python train.py --d_model=192 --head_dim=96 --norm="rmsnorm" --attn_scale=0.116 --schedule="wsd" --batch_tokens=32768 --doc_mask=true --steps=7880 --dataset="wikipedia_en"
MLP neurons of a small language model. Each row is named by its layer, matrix (up: input weights; down: output weights) and neuron, and shows model dimensions 0-95. Each number is 500 + 50 x the weight over its row's rms, rounded and kept within 0 to 999. Numbers have three digits each.
Before each neuron's rows, "fires on" lists the tokens most often at its 100 highest values on Wikipedia text that the model never trained on. A number after a token or word is its count.

fires on: "ar" 32, "er" 31, "ster" 7, "am" 4
L19.up166:500522596519458485554568452529587452571466424528595519438509564469481507536514432514546482506559508427419504477497439477555524463531441512466495457547527476592461528470598553529422507470470480581457442541458556586452410499506519554495631465536539454551567506461539522503488539481481509407
L19.down166:515500539496484412537603427458611444478533496496491548494518468592461471515456441574509456463581472565487507505486504495448440480532506518507460581499490486430468582436439552472463530430543516468577490513476440535430529517486558523538472475549439485503462660456448488580492505529434548480

fires on: "t" 51, "ot" 18, "et" 10, "per" 6, "ker" 5, "s" 4
L12.up353:415505547475518497482588507498528524528556480489502426487446509499530545442506429501443484492536584428460566536498482535444480571520452550498513566550504438478422582522567516485530456537488484533513495479431452570504516392481504509430597463504529522633531477523389553454531531548500541418
L12.down353:535456535633441448448505482478511454486465506405468542464454550475505417503525553392567457515557533452545513439422536479612460474517526489508596481560450543543458481516482565471507518522485620527500561468495583376501528546507477541511454522485516573475506348409493575531604530494538469544

fires on: " South" 50, " West" 27, " East" 16, " North" 5
L2.up23:482452624482533478467502533544537476474478490474568494418487510552553499481435519504502460495523478500445550494532541432390520467520468485410477528457481398538420460471591483437543596476392538591446580556534535462498460458446498407510561460544465461605493522446551615481457577478479486528
L2.down23:517478472510516424482520469514521479518529597497469522437484472493546314595504545490503415453635493552475542457498538490452462504475443497535573533384608505420458452531463560402484579523508539501395481470492436467467433498479496452527512523512493473472478417480543586511572573510548489509

fires on: "y" 52, "er" 11, "ed" 5, "ck" 4
L14.up404:481417508467499516510624513568516406524459593474550493434557561569456526515428485591416637474544429538501502495495554457521504497436463501473440504469544560518479439576569503513473532545510490515502429495503488510480621472534465483551515468513622543570601602450500581436440512523449501410
L14.down404:574411446533478554518519474468499443536481515478438476452586545536518518536524455439478495495545496522482574511420499571426491519640533536507558559431510431492472463469552634449479534614571484463575488473503466476446447520458543479517504483544577493378517582462516487582586535448580410515

fires on: " |" 31, " (" 29, "." 16, "," 13, "\n" 5
L19.up444:457581508569530541476547560496449469536583534511572455525520470510432512558458469474491512489470459484537534517394577513518496490439506462515485567533407537526516516624512476418562514452524471454515471544442532561422528453533525471520513463552545514490486582494526550491480589456416589511
L19.down444:456590511534481479473496469487525518505480488498506555477508477511408508416569577506488545562430515505470537508503501537514521584485447453565430472506487490572544458543520562572458492549445494579386442492496576481506458445584463424579491416504462586400520448433517453565499516445385484433

fires on: "ri" 31, "ro" 9, "wi" 6, "ho" 6, " her" 6
L10.up548:393523581532434543527574525529510467525443452517548517460568444542492551455541400469429581499508434488464472546572522401409570479546524502479488505487457521455508466477622532476448587485484474584462439558472551487492473543479394442386536531434579518459487502511488470484493491480475500461
L10.down548:495418509468435482457568544498496440525555491423535389546515541542514547506407566524587509415557539437464397446497524597469566521433563480494528427585489577477524546573558469479505463404521542520461493485509570530509490444475430591568593507553536523541563539425535570445546559580449492529

fires on: "ri" 26, "." 13, "ta" 6, " 1" 6, "d" 5, "b" 4
L18.up229:439476546533440540493511563508480426614427462537588525539499505487565602480461491539500518539499481513375442591504495458423536421494549559534521411505517532534542510503504487417576584446492415525470482532589544441612584483512498487412492520525499477598546479453517496453531499506509536541
L18.down229:411420522509488537372433435552463460519495436576511477516545514552542450464431452534526540430428444523473468488495534568527581448496500560535461444550491513471444510398509460482544529461473576480573468483492506496452471476507506473500443525552445511635453478526563463537529388482518502470

fires on: "s" 34, "k" 13, " " 11, "t" 7, "l" 7, "b" 6
L9.up323:469513469522603551517515540583453556442522485424494531393498450567460548497502509427458561482455488577570509490497443583502469552489440480460443548533455452582425597466423526509486501444443522465544515456515504504526592430496488470401418468441604527422433579592491480495470533483526528477
L9.down323:470452496450456414468537457414487401486480537479464506468533421469472469486427481531578523516491577489472426480520504541524490453451507478600462530459446573422444531599464523437512510517423559483461570509535527477575490631540546548535489585582423422492590438508450564455515533506533447474

fires on: "ly" 51, "ally" 16, "ed" 11, "y" 8, "ous" 5
L2.up141:489450520527492435504537623443423450646556469440632465537549520455498525502502483590584462480509505500508494505508500424556525474522496470513388517563353473481554507530468451518488496470488462537465475603540443483554485385441541575435607509426516554541511497471437482484346494437389522426
L2.down141:515514552488532482505540467508471392525516543431472529583443489484459450547460462476522416575666482554490468436513512519501512394492448539476594528432553530463550595479492509447473483460468509466561428396485546548542439439504483548461503539592575466581436500481464470466508452431570599520

fires on: "ist" 26, "cent" 22, "ig" 14, "form" 7, "t" 7, "old" 4
L10.up439:483454510494422580543502513482431456521597469439479502492414442599486517514524441535561520490445439487510495507535390516508498558499539470396509526429503476507386546526498504476546466470542476486538531504549509477430570527558442542492430501608406534430514460514525447436454553487494483526
L10.down439:492437538520364500529542474586520483481583547428445503533568557601492548452589554456469471533510488543495497501482526554538438445513527512522587554511542551464491411480559544480543508451520526514490583414498495465525508465462540490543407455467522579414488520477523475474482551460579553592

fires on: " de" 17, "na" 14, "sa" 9, "ra" 8, "ce" 7, "de" 7
L6.up531:479431541533494506555499488555511489567533460437583483468488403542531580454525448433498480495424567442472445583467482479501582566540503477456457491516420555464445486579503434573539515448463509567549548475522570468542515477488447407478471470468499532474505547547481532450387486543460444536
L6.down531:534538524432543521563518505473509564514559578473464464419510519375483532428521465402575487451535586539468478507485430512490501443501431511473510520524444489465432436573534509429517463479537486449422473508466475488438479536536511464531474439473530512536535592501586451469527495380458408548

fires on: "t" 29, " well" 11, " by" 11, "ly" 10, "se" 10, "ally" 6
L2.up130:491597541452466472520484478460406512467426476567558571480433476520574532536510432472575459550522476421471367546597445511543518482443487497510506542536402465475467520456402525530533531374500535551476473536493500564550561484574580555361427503482411502503511471508443447457448496587427593417
L2.down130:445449504467533594441523501483438428477546500440463527611443507559528473511440509518487487425465553609483443491565542575362511457452397528595538499410449578548495606459529515531477562422458507531444516437430428526576400565484483498525486482484509452626529492438509424621570537412523544530

fires on: "tic" 33, "al" 15, "op" 10, "man" 10, "ic" 8
L14.up487:477526428498526526484480469522378419482432428567488518503476487575552533547411444600581511488461439502526485515479596477517546544478496577488509537536473550483592511506476392450524442455414517500507554492565489477455549500530508473523419511445431522553418558509532486442415517553394494471
L14.down487:456470566519552490495538527460509554431486579560473580473482510498446552475487446547522473468504514535548466480489499475529468554498511493545519504483579616548536525527514410491465469440530473502581552550573491536465464502413458523537461434530398546537403564501385444449434523543518474579

fires on: "ch" 30, "g" 27, "k" 20, "C" 4
L9.up616:467481452532540498496530504553463407471436522487560544474533465564626500512437491481544560570500581538576442442415453479436480511413501451522461454544393513496500493586455493433579440481473518520494427550439483457553540445523554445400519539474445442596428535535541504462436433470523593514
L9.down616:400471447448534582513494481578627533552484518470515470524510497627546510508542461465419540509569478501413463463517509352547515469481535555487566427434601527530537500466569518584526565549497523500525513525518495546503536503432411464440405419501512467520456546501433473539442467333488592566

fires on: "i" 34, "r" 11, "ri" 8, "n" 7
L16.up228:486528491529556503489525483394462580542443523456508472474505554508592526390507522490524514569410565484445480485512469408498531472582457529414485495535483383451525569528648429533470470564526474550511502512533580529422528469510546464494531469461488470458557545525489491483424538472438473554
L16.down228:506468511502569495490432466489376444581494539569549589463636466431505510467512515433610473461418498427476584562485567436452529432639527497518480543456536399521443456534480535494411456468531592518512529575586477477485505494504554440445579555549519543490501462470498479470434476441575436506

fires on: "d" 38, "k" 11, "g" 6, "p" 6, "-" 6, "ed" 5
L19.up86:382458441556530509531493469574490408552451500506530488479513486522498486569482467658483479557459532524559455500443453424460477465436532446528538573495511525550454508504416498445523510454515471524513488474502426470410532457463522445335479452604565575568503493446579548484450528463438538535
L19.down86:544541423523508467539535519444521519362469481493510551498508535565514571526497543486518534564484563496411509462497480532493499548449493474588585502445551549482531567381564607583496497440457475535420517516566460546472395487418492548466379508512433458487511533491540543576517507483451550433

fires on: "i" 95
L19.up221:499487476544517545527568425450494436514466505500443461512513449492512504474498458468543534513475501456509590569558499432452590469599485432469437498555487470577424493503541355423455474541561448559555453555438562535561594435419499513511580507452459480438584597595517527474402514442470540495
L19.down221:459506511375462511516496485450577565496466494537496534473510445465423452557485551479461496468433470471511564536442540569530517522543528471458463549510478465538569515585538534484470490500548489498509487493548461444534516568525551397460440555413559465512563489451576422434470450430597486516

fires on: "ly" 88, "ally" 9
L2.up377:482540491552504582501467507468483502553424494561619546530480475499500507528457450515555492521576578525537504536581546475488465613598452510511410588458387513508514520529583496462544545423486449564507511473470499507554556478486490604374506464427457531562546536484486451421415463533416626506
L2.down377:484525550441525529413482522485453447487540511612452552539361528523389364447506445466421450504593522466532398458460432427516510408483425439590524561503530552408507456492528533515471562516519534506579437464504493561507493511552575564545505472492462590577485541531535498525524490513516553559

fires on: " in" 30, " of" 15, "y" 9, "ed" 4, " around" 4
L14.up443:519421527600491461516550540488588463558499488493611505500597597539507539554410401612523514528452479486390386472517573477503513458455544564493478480472500392509532529439500396466502563538458427459598489406511435449540512446537500453480470519541523477527507568415452522468427431548458483454
L14.down443:517550446503490520496510444509446348545494464511461539561459539504559496515464491439590508458508529559531527512550488502524541503490547447406621420476500437516428461509565443455502541544510505482431458503417398433460469509436475467529454420538568560471552571571587519507429530515598517506

fires on: "om" 42, "em" 19, "V" 12, "am" 9, "ff" 7
L6.up516:491473573588529604452518595501496442546492515586576475460522456494455536593542450512494515536499454412447534612492549439527522510544571511427491535439488495542447619506486426369584519539491527434547499495551540422564535493531483536507491413504519544478601472553502572538445456503497609450
L6.down516:522554520534498483487481455521465464536429458475491502443532479471472458515462466495653564513424488491502487508454463539450575526535469524517435587511487513433532495557510446454473517467512462609515556491496456467528452469455537591533503594451502581467559431492489489546533467471455505516

fires on: " " 62, "ce" 13, " E" 4
L15.up115:450433529446450516492506472471470431492516459440502466474487594544465536564448460466534530563522520545410497500457487568457483480549536442469545581477428492497473535565414488536552516466484473515508508514472512437510503499467421468401495540537472468629461476504461489458374540482492498497
L15.down115:473495466515488549500517546492403541484518515496435460527485559379580533449518412457608572455495488544465563543570504491489364518542430539473472519467598524514545436604493544547562489440452417482517580482558544530530480478491490354510498527436433567500550562442576428504568485482488554512

fires on: "ed" 17, "y" 13, "ro" 11, "e" 8, "ir" 6, "n" 6
L14.up336:480498598529438506515510449568524439539451545534635438511510567554495550571542538516531549531570510524442460466521512434481483538527436573389532596535457454524515523576528494489531470456555469557411445517553459504473500462520393435548509513571518485517583480500428514491421554535467568561
L14.down336:552575460444537475463516554584434480481503586500542465565453555549509526408500465481482504438493574590516466415586466447508532613604523475634526472554578528546512428542510527396627465452469504609569457523492449541512531550512530528415567507483422473525419431540572456520526518477440429488

fires on: "," 61, " (" 16, "n" 11, "nd" 5
L15.up574:456493507496562532474577514449455412476462536561571418477534555570487606577471501516426541425474536478484535538445511561461571595447444464393477558462516410532413520494521488435545570494568502589411478446543573499506531398523471425458486483573577495448554559478495511414494619485428521547
L15.down574:549510513511499416499512478431510524514502432411609476493476520520378493580400533565417453386481548519530471445497473553524521527420577496464471535486508486453396548553445555480516501564579497470487422457503559454431487464540406446586460517549497502544412489467501479413560455601534516504

fires on: " (" 21, "\n" 16, "," 14, " |" 13, " (19" 10, "." 9
L14.up483:480504468534506441519553452602463492549523521498492509534583503487503557557441527490440456502507453486456510502493525545604497545451467434497512503550496399464452574495467483505529511479533447472457440522475537508390523466489559462527546510452495486534542561555481530502516548556444612398
L14.down483:523497474495604518489530455504482404574493507507497512529521571496506503448524541438448553460487434553444473473458482527457437462466478450481512466455504452507426511502521542463526500454493489479480460475465549423479411518457503403537499545414566489564510477568430513543552464524504656417

fires on: " he" 33, "e" 16, " and" 15, " He" 8, "t" 6
L12.up214:469548505526441488561503589479506527499622512471537480561454482562545526499527501506441537461464450420436551421502502470472539617402547525541471458545417482507501544502550450461511520418516483544460434542398617555554521527423476464372522521454584492519564524565412466478357483459403507476
L12.down214:489481476472397543537451514514542481514443571457509554509521597482497513447541483453518492420532410468550561452513544549550609387543516491603556552544539509534410560467447491469527473507472624443462450501466523452487508484589434481513432435516462479423451425438442535406454494447573488505

fires on: " vi" 31, "ver" 19, "vi" 18, "p" 7, "qua" 5, "wi" 4
L6.up752:438491563505548499464493480444529443564516491496575492520578448605546555548472379516500581477401505467526484473504423545481490524351429580433381507472525557508454526551457458523504574516455430548526651528485508574475588470516571445465472521540539466505584485502524461415537451491477514538
L6.down752:455579508512462561464541568535519484449485538451515397467544493461442511493573557428492494528425543539490513483517461490527497543536502449534535538414546634503424609537438546489619521525512457553467470542543503469509491597426587457504495541405557484480465511476486473460627485517490538478

fires on: "ment" 19, "ence" 13, "ing" 9, "ure" 7, "ice" 6, " career" 6
L14.up762:506520518505473609497459473519478435479524498485506524437451486559443520427504539439573619465470514417506439488466585516389423581527485551503477603565530498545533541500481497488446495478465548574462605567492526511503567469502537522401524468463447588500527602512461584532484483558413479478
L14.down762:621459447396505483434489497457467521495544544561562453534543403502448498478433505528538482533495570492578544440514508485521548446521583454584571487493506483521441517521442524503513442455564606508504499554520577525414442397556559484501562478495437541441534519564539466542499398456489458486

fires on: "er" 17, "od" 14, "d" 9, "ver" 9, "ed" 8, "ar" 7
L9.up176:465559572467550596508564468453569519656475463506605409535486483532531550466486372563503418530459574445447455466514449497530585504521465542505437459455480526586530487419611580481555523444495527543530582411522555565547504398615464523504563484534485486482568489451442458535525575497485599533
L9.down176:601482511539534514521513541602532528463509507486448561501587495455487488555410405576414481553500530622470505588451508500576430604435518495462527560610424482454471475533472532494474497502538444516504459581482524591405475399504441528511468559535435557516465590422501504652580509507511476436

fires on: "p" 31, "g" 14, "qua" 7, "pr" 7, "b" 6, "k" 6
L6.up213:462410496591529616488508603490494499440518484568540453434454425572500538569424461430586500535472513477502508547522416398460498490398475467443498542487512536442436527569469508556462536406474484565497591506549540566523543432509504474402452427563493570388556457506544458440505490444495466564
L6.down213:510523584514534621508432580515532588589490564546540522573512489539422484449453544504584491561542570607577424486540559502505543606392565432537468556512623561452473566529498471552541441543412446546524540521469501530544505496482535477509543569490499490504495567466497469510518494486530430482

fires on: "y" 34, "o" 7, "k" 5, "ab" 4
L19.up543:539503480514540522562485481580583409539508446583630468454476506639582502527464465497463465515519410496443479540503520402547481493518497533511513369509532484473561473481470399467446475559436551482577438526567513535390603514482483501506464518525515551593490451489509678556432496510476467439
L19.down543:495550488517480559471442532441538432482490518455366459445450596484510494518613571473499576533602486506461528580518551344460554562506500513473575548469435445498529500469416514432390499477578556591488491496481482466460436634527417466477560486495448432469490450559534506537558497568515499502

fires on: "ric" 31, "ic" 24, "tic" 13, " Black" 12, "ring" 4, "ant" 4
L6.up26:479413447478504532593470522520468448466512555505523419507436441514564547556532502552504501479489487530499500599493536454503430571515476497478523544463472477569551573527552482526527523358457414632417462541521506533481497458525468561487520463487449506601478511564460463491441467506439461546
L6.down26:514465524523510547533496563436499533485448553572512480529493555460419528556568420526565544543546519456560507491430571392483521545591529468475550522523591538491587519451537400451492569532509434613459579493564518517443494508499521569488465504466501487536385521551537479425446455498566423562

fires on: "ence" 17, "'" 14, "old" 9, "th" 7, "ance" 6, "ing" 5
L15.up171:493477586437573578505564528456558470406434522455537437488409453511481495531465496442496531574493485402504566430498440478446456461467544579470480498549463479571494508483531526520526556411471561511518535604409450552527552440595499563504539443439469584444469629509467593499549559523441496406
L15.down171:551548461537378437469520486458437420484572545550558495536587540574407542538423427547498480453475496516425590524497488546504487478557553550520591508531453524557503461490533550428511547528439591440585441588463487490468493484481559404421539573725574449474522493511415428465467484492524420534

fires on: "s" 34, "tra" 15, "t" 14, "tri" 13, "f" 7, "c" 7
L6.up655:418555508476484505558451551553445549465529457419504550501440385507544566419509497465475473581461541487454528475477542477471483554425494540520499531483460500475420593446499477445586464427517441512470485453557539508530594479508440513439520405520510427556479479610402598470531476551462582440
L6.down655:495540523520458476483474526488533471481339506530457400508457491493543517512557493428527433465540386533569458517553525478493413508540424422463478525481565496485458463479544548499512450517504478480571522471450531427600543536570505491509520480463534454466538507461411604477534497447526465580

fires on: "i" 79, "hi" 12
L14.up497:426515451513487550583518469470545495486453518507495469520489541530521477594503488467449444456459418427424494486575517389492555485562470533361500550477531456479417537497480430445464563447538492466513447442482558467506575480465567464350566435472456500552540553547494485481446592540486599521
L14.down497:465562406463574514611556492529501432482430479551489429531476531482508527548569496488441508465476435430600516487492542424511522573531499456503586485483503467485500463505593485579468555442541459481497439462519501482513476491528486491443475515447493415491414518517558449503449431492561539448

fires on: " (" 22, " was" 17, "," 10, " became" 5, " re" 5, " played" 4
L12.up375:489553450510590524490551523551458427554492478500473455492460494509392568534465466511527491462507524465545436559459562567541522493435412493476481542603520443466464551482477492453473539474552420509434458503481532508408528332501556511488536455497538513557499486481495520425492525456435564425
L12.down375:457443517566386444480568399445501494499465516432496520591526544498446534477397525516367519451526482547508459501522526467515491530404482467457566511458480532527442522482475499493454414509538459480464601448447518459510509526552354448562474462428455505511546485516565466435541434521407508453

fires on: "ri" 69, "ir" 12, "R" 5, "om" 4
L10.up153:405434586493487470542482519471575411594429458446614524435586489509558518449496485561377489567457462514441429470460589477507514516530442527427453479517467496483532556597494427440508569488522492569442458578467501469549522498493414594412515513576500488528558502474474600498509498573563517499
L10.down153:491403458486460419527477529515540442485451542439552434512503491463519481515513515546594509484543459526545467441397626520504470580495515394533438575461392453476529497467500592416443603496497462482499510447526391470427465548491502507512447500463550524526550451459566540500567469509518431524

fires on: "vi" 22, " He" 17, "form" 10, "ist" 6, "tic" 5, "ed" 5
L15.up453:466467567492477494466439456538497378537531508438479422490487474534479483524497423560572559552480469478478452549463540528449468519446517614412545531559484513580453573446566515544502499478464524447516530533502475462426513442471482537451545530476455565458626485481441532482481563524501501480
L15.down453:407529510546445506541600480527507488581491557494513580580446432517450501568594451383500448492485410415484546470505478488537494436500504461515453452505435487520499448427490545501543556540418523470463502496470417440544483401403454421419490480415460539501512462450612442491432491475537550522

fires on: "n" 32, "c" 16, "ch" 13, "k" 10, "C" 8, "t" 6
L10.up349:488526492448512504541458506601487532439530504402548537322553512545462548544498521580408571514508498492461482555488493550502405551550474459452514491564556473500452610526579589477539459465474439456442508504526548486508554474586461547444442493503623526533430511600546475524329552528528532451
L10.down349:558537443445447421579454482462523452638451455546459458508533590586504483550455444512504486520513585533514464520562489483447448491516544503469389490437487533552515492441403498484539603578587510566520540554467472448508496566470483511646553458508444485545383527513489569496576494541558387554

fires on: " W" 18, " F" 17, " " 13, "\n" 13, "W" 11, " result" 5
L14.up354:459318498549542608507607524523535509484489394487492370364510472526490542569483536387470555461466471519555466567561504468393475498490509454453444483464474576539462587506506512558493467484514517548487530449361524529463500455502508491496467524569541574567490516546461544499498500508522542387
L14.down354:473480539428503420560491558461434459603580536464466555499534422451571564420481532471624554433475499507456561516555447538475483564481519507535510470412497539441492555574502498519581555500490500468371504537571477543539485530406465458499443517541424527438463537481510499496541545501511441551

fires on: " co" 19, " C" 15, "c" 8, " live" 6, " I" 5, " E" 4
L14.up729:437441567518396580507491501446549394487501523443555555501550523589470542512497457483491432488479441464535424578472513512469498661390520503537466560525556495460470472643450485579597456447524474551563542478428490437506498472579462569381505458470562519484464505471481532568482483486465509501
L14.down729:414517420422457514463458459441497503511531503498331514536448544507474469491470487467568498535585503415502495511447544484459483488603479493480444567555569510500555506532574496521471574471509433514561516440578463522528513469517555527635558460364439492499578525405537483487481411475526506578

fires on: " he" 41, " who" 25, " met" 16, " bi" 8, " He" 5
L3.up204:442532546482462545529554516556530539541505467467492502506463497515589536561519385445469434456441472442514403510553497419520565599490568480446443425577467462514514519551613409552523445474505502495448515443463479596506499521561484517486558374520563476479548443506455439470405438511530474507
L3.down204:551520490465499516506491537607602482531509557504519518521413559515512420534575474418584501490526516494574476422425497506526543431502612408560592478555530584400493560494504459486496439403499427433426479390507451528500453482503541467551495440447515492498560473564529573447458445449578526567

fires on: " 0" 34, "s" 27, "n" 23, "k" 6
L16.up101:502419501505549492463518567502437511463472478418523467489579523613531544557552477563485623521414511537465445532483502498457530605458436487474488483489539596492350586603475445514464531448467492497522485516567569435546505383518478453438501450592555535554437514588555549439505487418564555545
L16.down101:471397514507420522539473500559471480474485533528486460503443505477434520488560534507418428477563522535465479510518515572516571563485561553488562577504499451517518458504492504559476544477513397513576478475578414491427503572574587454539500345515546491430434574365443505410526507516463528490

fires on: "ce" 55, "dge" 9, "2" 8, "re" 6, "cu" 4
L6.up668:464543497461509493479529550421468516490504526396570551494456532614491542591465462500506547529484506565466550494517517525522494496469522430453445620453486500532497471604429380561458510462500489537505548520395553503520599547446474445434558499506491550488517508566536492425412436425413491498
L6.down668:442491489438503518468473576571504520526473508433417527493503508523510499490457447481548526534503486472421491596493533615457493470465441517397493436453453524514510469527522484493572511493531457471471495542514499467495530552376457481472488437506477413417474503570494420444498540508471499550

fires on: " he" 27, " she" 12, "y" 7, "n" 6, "s" 6, " it" 4
L22.up638:481544501497489442491505434451521499513545459485451548455454558493511547501550543542545556485396536486409389463403494510478459566462503578413478438462402451500456509528481400447448465551451407504500491443481430550511449460524571502389548461486471544512532494451469513547435550502572497505
L22.down638:578499483454455477448505457557450507486488405463494502513452547500540527499410476500575482473522558528432505464467522436506492456535533492499519531552435500465481561502466522482495429437491540443533373552543504531473544656470651472498472585546572455520528493519516507416474478542566544505

fires on: "i" 27, "u" 12, "y" 5, " Su" 4, "hu" 4, " O" 4
L18.up658:439497515549463580513612508542534456510537384491498506424509547511417507498514453556488474461465468409433505538588542380449563547509486495454482502489478529595480505441570434512538498436444538527535495479540465457435509416513394481423537492467500546547639525618510472359478583478487451519
L18.down658:493556457523569486474506477561515416485490426481503456501520419518494542524426537414513530432427631430463521518487505539438584536482498451438508536462457537496516504537522462471504557573514500456469547525595528432544435542546567515424479520445538455412425561461623383546460443529543469523

fires on: " and" 41, "," 27, " or" 9, ":" 5, "." 5, " \"" 4
L16.up680:387318509559531570492512519504549429583566454513616549417469402530469504488538514533453589509578458408519534555508483454461537563599415437496447519547466482589423537519389505533446493519495449464486448502529526525479486384490475482410509480464619529537455488548544469429506507464470517557
L16.down680:433541525445546500515522461511512489561578365551464594512488485528479525587541574480568497500532586514424457535504520426514443435431431521554540387550453524487560575531629550585519444522579548474554556477383488563483406474403512503493497508577457520524578461484509554447526519544543499465

fires on: "V" 15, "th" 13, "om" 13, "und" 10, "u" 8
L10.up6:487479543510507500546460544549544378480455543511535505469515417503562537531462447497499512528513471437487496482449536418503557466489553645395471476524497473427487575430466515444569536505380568475564506485477496454520439417518473540521497498470450454491538474614516502499446539481519530481
L10.down6:517437570513541487565531591556595476528551575511474511491576497508393461485479476491585544499466544549494482499448501566495471505539524523508539513546360503502497448506495555494510471504470494528548549516418528529471472482473556577513525600515480631444472551539506534536521515440554441470

fires on: " was" 32, " is" 17, " (" 10, "ity" 8, " return" 4
L15.up424:453475513497575444594626468547549416485500483498516523553471454476546543557395489496543480541490536471479459569475524569573488563443457575459451551595500463436461521466452494498529493529557456498426576544423522541382564469488534454457576435458573530585539510429522518484494530493474586474
L15.down424:471521555536499520435510451454504399517542498474502526540505481505371458525427482491528514410478561487467439536398478595528439482470507538558540430473515528537491480467534561582649538512579483514451396437588570496472470457522542496493633477526460495501444555502430466466520467437509546440

fires on: " and" 43, " or" 7, " to" 6, " of" 6
L16.up753:491484535540471577534469462585553427514575529466522472471542426560535531517380506546517618498556398454487508627451518478460503540435478488470442515486425437438453411523378470533501490518472524483403492545550457564488563499516482473408470415570502554521473489465428548461496516477456473533
L16.down753:461450518461500504436501489497481374510539412561582565476516435470467468444519550493473466486583545522435567451411489517470528482594551528515495378522549476482527515495560576557527544426440470488477514438475540541504408462441557496533513557590475423432511566560509482632592464608526472442

fires on: "f" 19, "per" 17, "ve" 13, "t" 11, "n" 8, "ju" 4
L6.up383:486458563453510580491543524464557479439541533463606471411457510519503556514402437523427557513517550477448556579455511594483563493463491475443515461522440424540465517586502482436479488540545577449471454512518503531486560479533389456370569536467550474581511507515467529442452490494451506458
L6.down383:396458561549429549504462474431499370412462482455461553454438480455438380465585577507562469492515498400512436513575419465559453491499425528516538501517576543523532530532444539487576463503465586483523441530501426473427519561514438487500509421495517513533541512457446469439448504515562541519

fires on: "ting" 15, " of" 12, "arch" 11, "k" 8, "ing" 7, "ning" 7
L10.up201:468476468536415470508537522549428458461493526467624441371499441527484535544563499601361539563540467526566393508496614489498487518527563473357536583474575486536443601599461489531460483479491482545506576550513570484496566468548464528498518511535494421533459528516545583496389511492428554480
L10.down201:473497485523529510424480445546507493602486396509470382562570486551445514540514505556414510564545549574489510522446428456481517570516505401448424505497467534517514408450514431478510490545559472539516494512494483440516546518477513554503632514532502488472386443542502480519517518531481539537

fires on: "al" 34, " of" 26, "ic" 6, "ial" 5, "ual" 4, "ral" 4
L18.up387:547435556512522507470572499505511576606547476472426438440519358507554496520393427582542465507529441450526496434539496498467467567535461533508494527605466411524508484534536494437554526517422482511476518452467528469485447483472484466503489509535489561491480587546411479428350504568464494457
L18.down387:523419561505490521572501483587474472552428507571505460493515399426447523564444493496499502571516494569538514558522539610582483509473567479490477511497526546467443554398519469495438426532556443535499497580566555553492433471531500529456408534507439499484528548533497468568449479547468509482

fires on: "n" 12, "tern" 10, "st" 9, " h" 8, " in" 7, "t" 5
L12.up85:503497602434519469467525452584606526528469489511532447446544529628479564525460529568500520591491434422417528511439490536483441497479467519373515489557588508491488474517581430505464483531451519518464475530548460614402450470474476516533597472557596492500447586481533508533494479509530440417
L12.down85:572515486473611431560440522478430482538525532519615530453433478502508440612474467503542486433617497536470556465464464495445518505463442509513468506405426596472518506532506495446545576441502492436485560542437505375550478545550564493553442440571516495488514570457493583524455509416563487515

fires on: "ing" 27, " with" 23, "ed" 7, " in" 6, "ating" 4, "ct" 4
L14.up378:490402543509508526576576527534473559464433452483503465429483525528547693504398484506495489530571434482398525494469523456485488570547503559461508491496464511532520585435558450555495483544511504556482427500570546448493474460502462582386545445602524481441582560477410523495426487516427541480
L14.down378:507477430441492445502492442553517486574482415427471387555510501485546483542583522528469547507439519528547473470608531475468563559512503498578430499508474558424471562530411505526574472565544525440480463462516484380563506585515436417401513465554455546526559439565515492567599488494464443500

fires on: "ri" 83, "e" 7, "is" 7
L10.up509:434464561531394506474486481490521438648409502489584505534586583468459604502560447502431523470522542516360524500545535381436488521537475528447464480535511422501489547550592524453470565528451485596416415561511530491540506515462451517468589526526524512550569469578455565490406479592498498491
L10.down509:546469460533474521470520562453501458494517447532528475562484450469491571491479466499469444377493502502555448474499547579442495467496505387538506354478510530454509584443554525497458447416532511467508528542475480582604421456457544567457529552481418484585501421568550473510575396515509415471

fires on: "s" 29, " |" 17, "ed" 10, "ing" 5, "k" 5, " of" 5
L14.up419:504413480506469484531513531588512571536463446460575414445477503573452604582491493466425575609429423481474509498527541466477554479562482597403519525489489518491506471567489470562474521448517571523582504470552559481509472487525493445472591476514620410510498508479461564489432475466572569485
L14.down419:452464495483497464611536391557473516543457607429439470465532422478415500567555541600505501522535508503458487563456459538483441537452470473547505559471511556502515472623402488515480497552530523511534460543519522482490573499531550459470549416489456561507446493534467485566579483532392552559

fires on: "al" 26, "n" 13, "s" 12, " in" 9, " of" 6, "ical" 4
L16.up522:514416575521535525525467519496567473512531498500607545457484452507575530501415483563543534516447466462522538502453558500463495511449528508510495487450530351482510447577546483490553607499509477542515508429552537553465500485581535521485526545538495547490496613501419485547336508510510472512
L16.down522:503511500478566423546496514501469490500505543465534526513425502547515448527487497473554499478550531584582487418515527542521523537418573427527424520479474495469487554551626547478549512549460361541408589544391561438442480520536537469483430496546528453502556594601500530508486461589442520482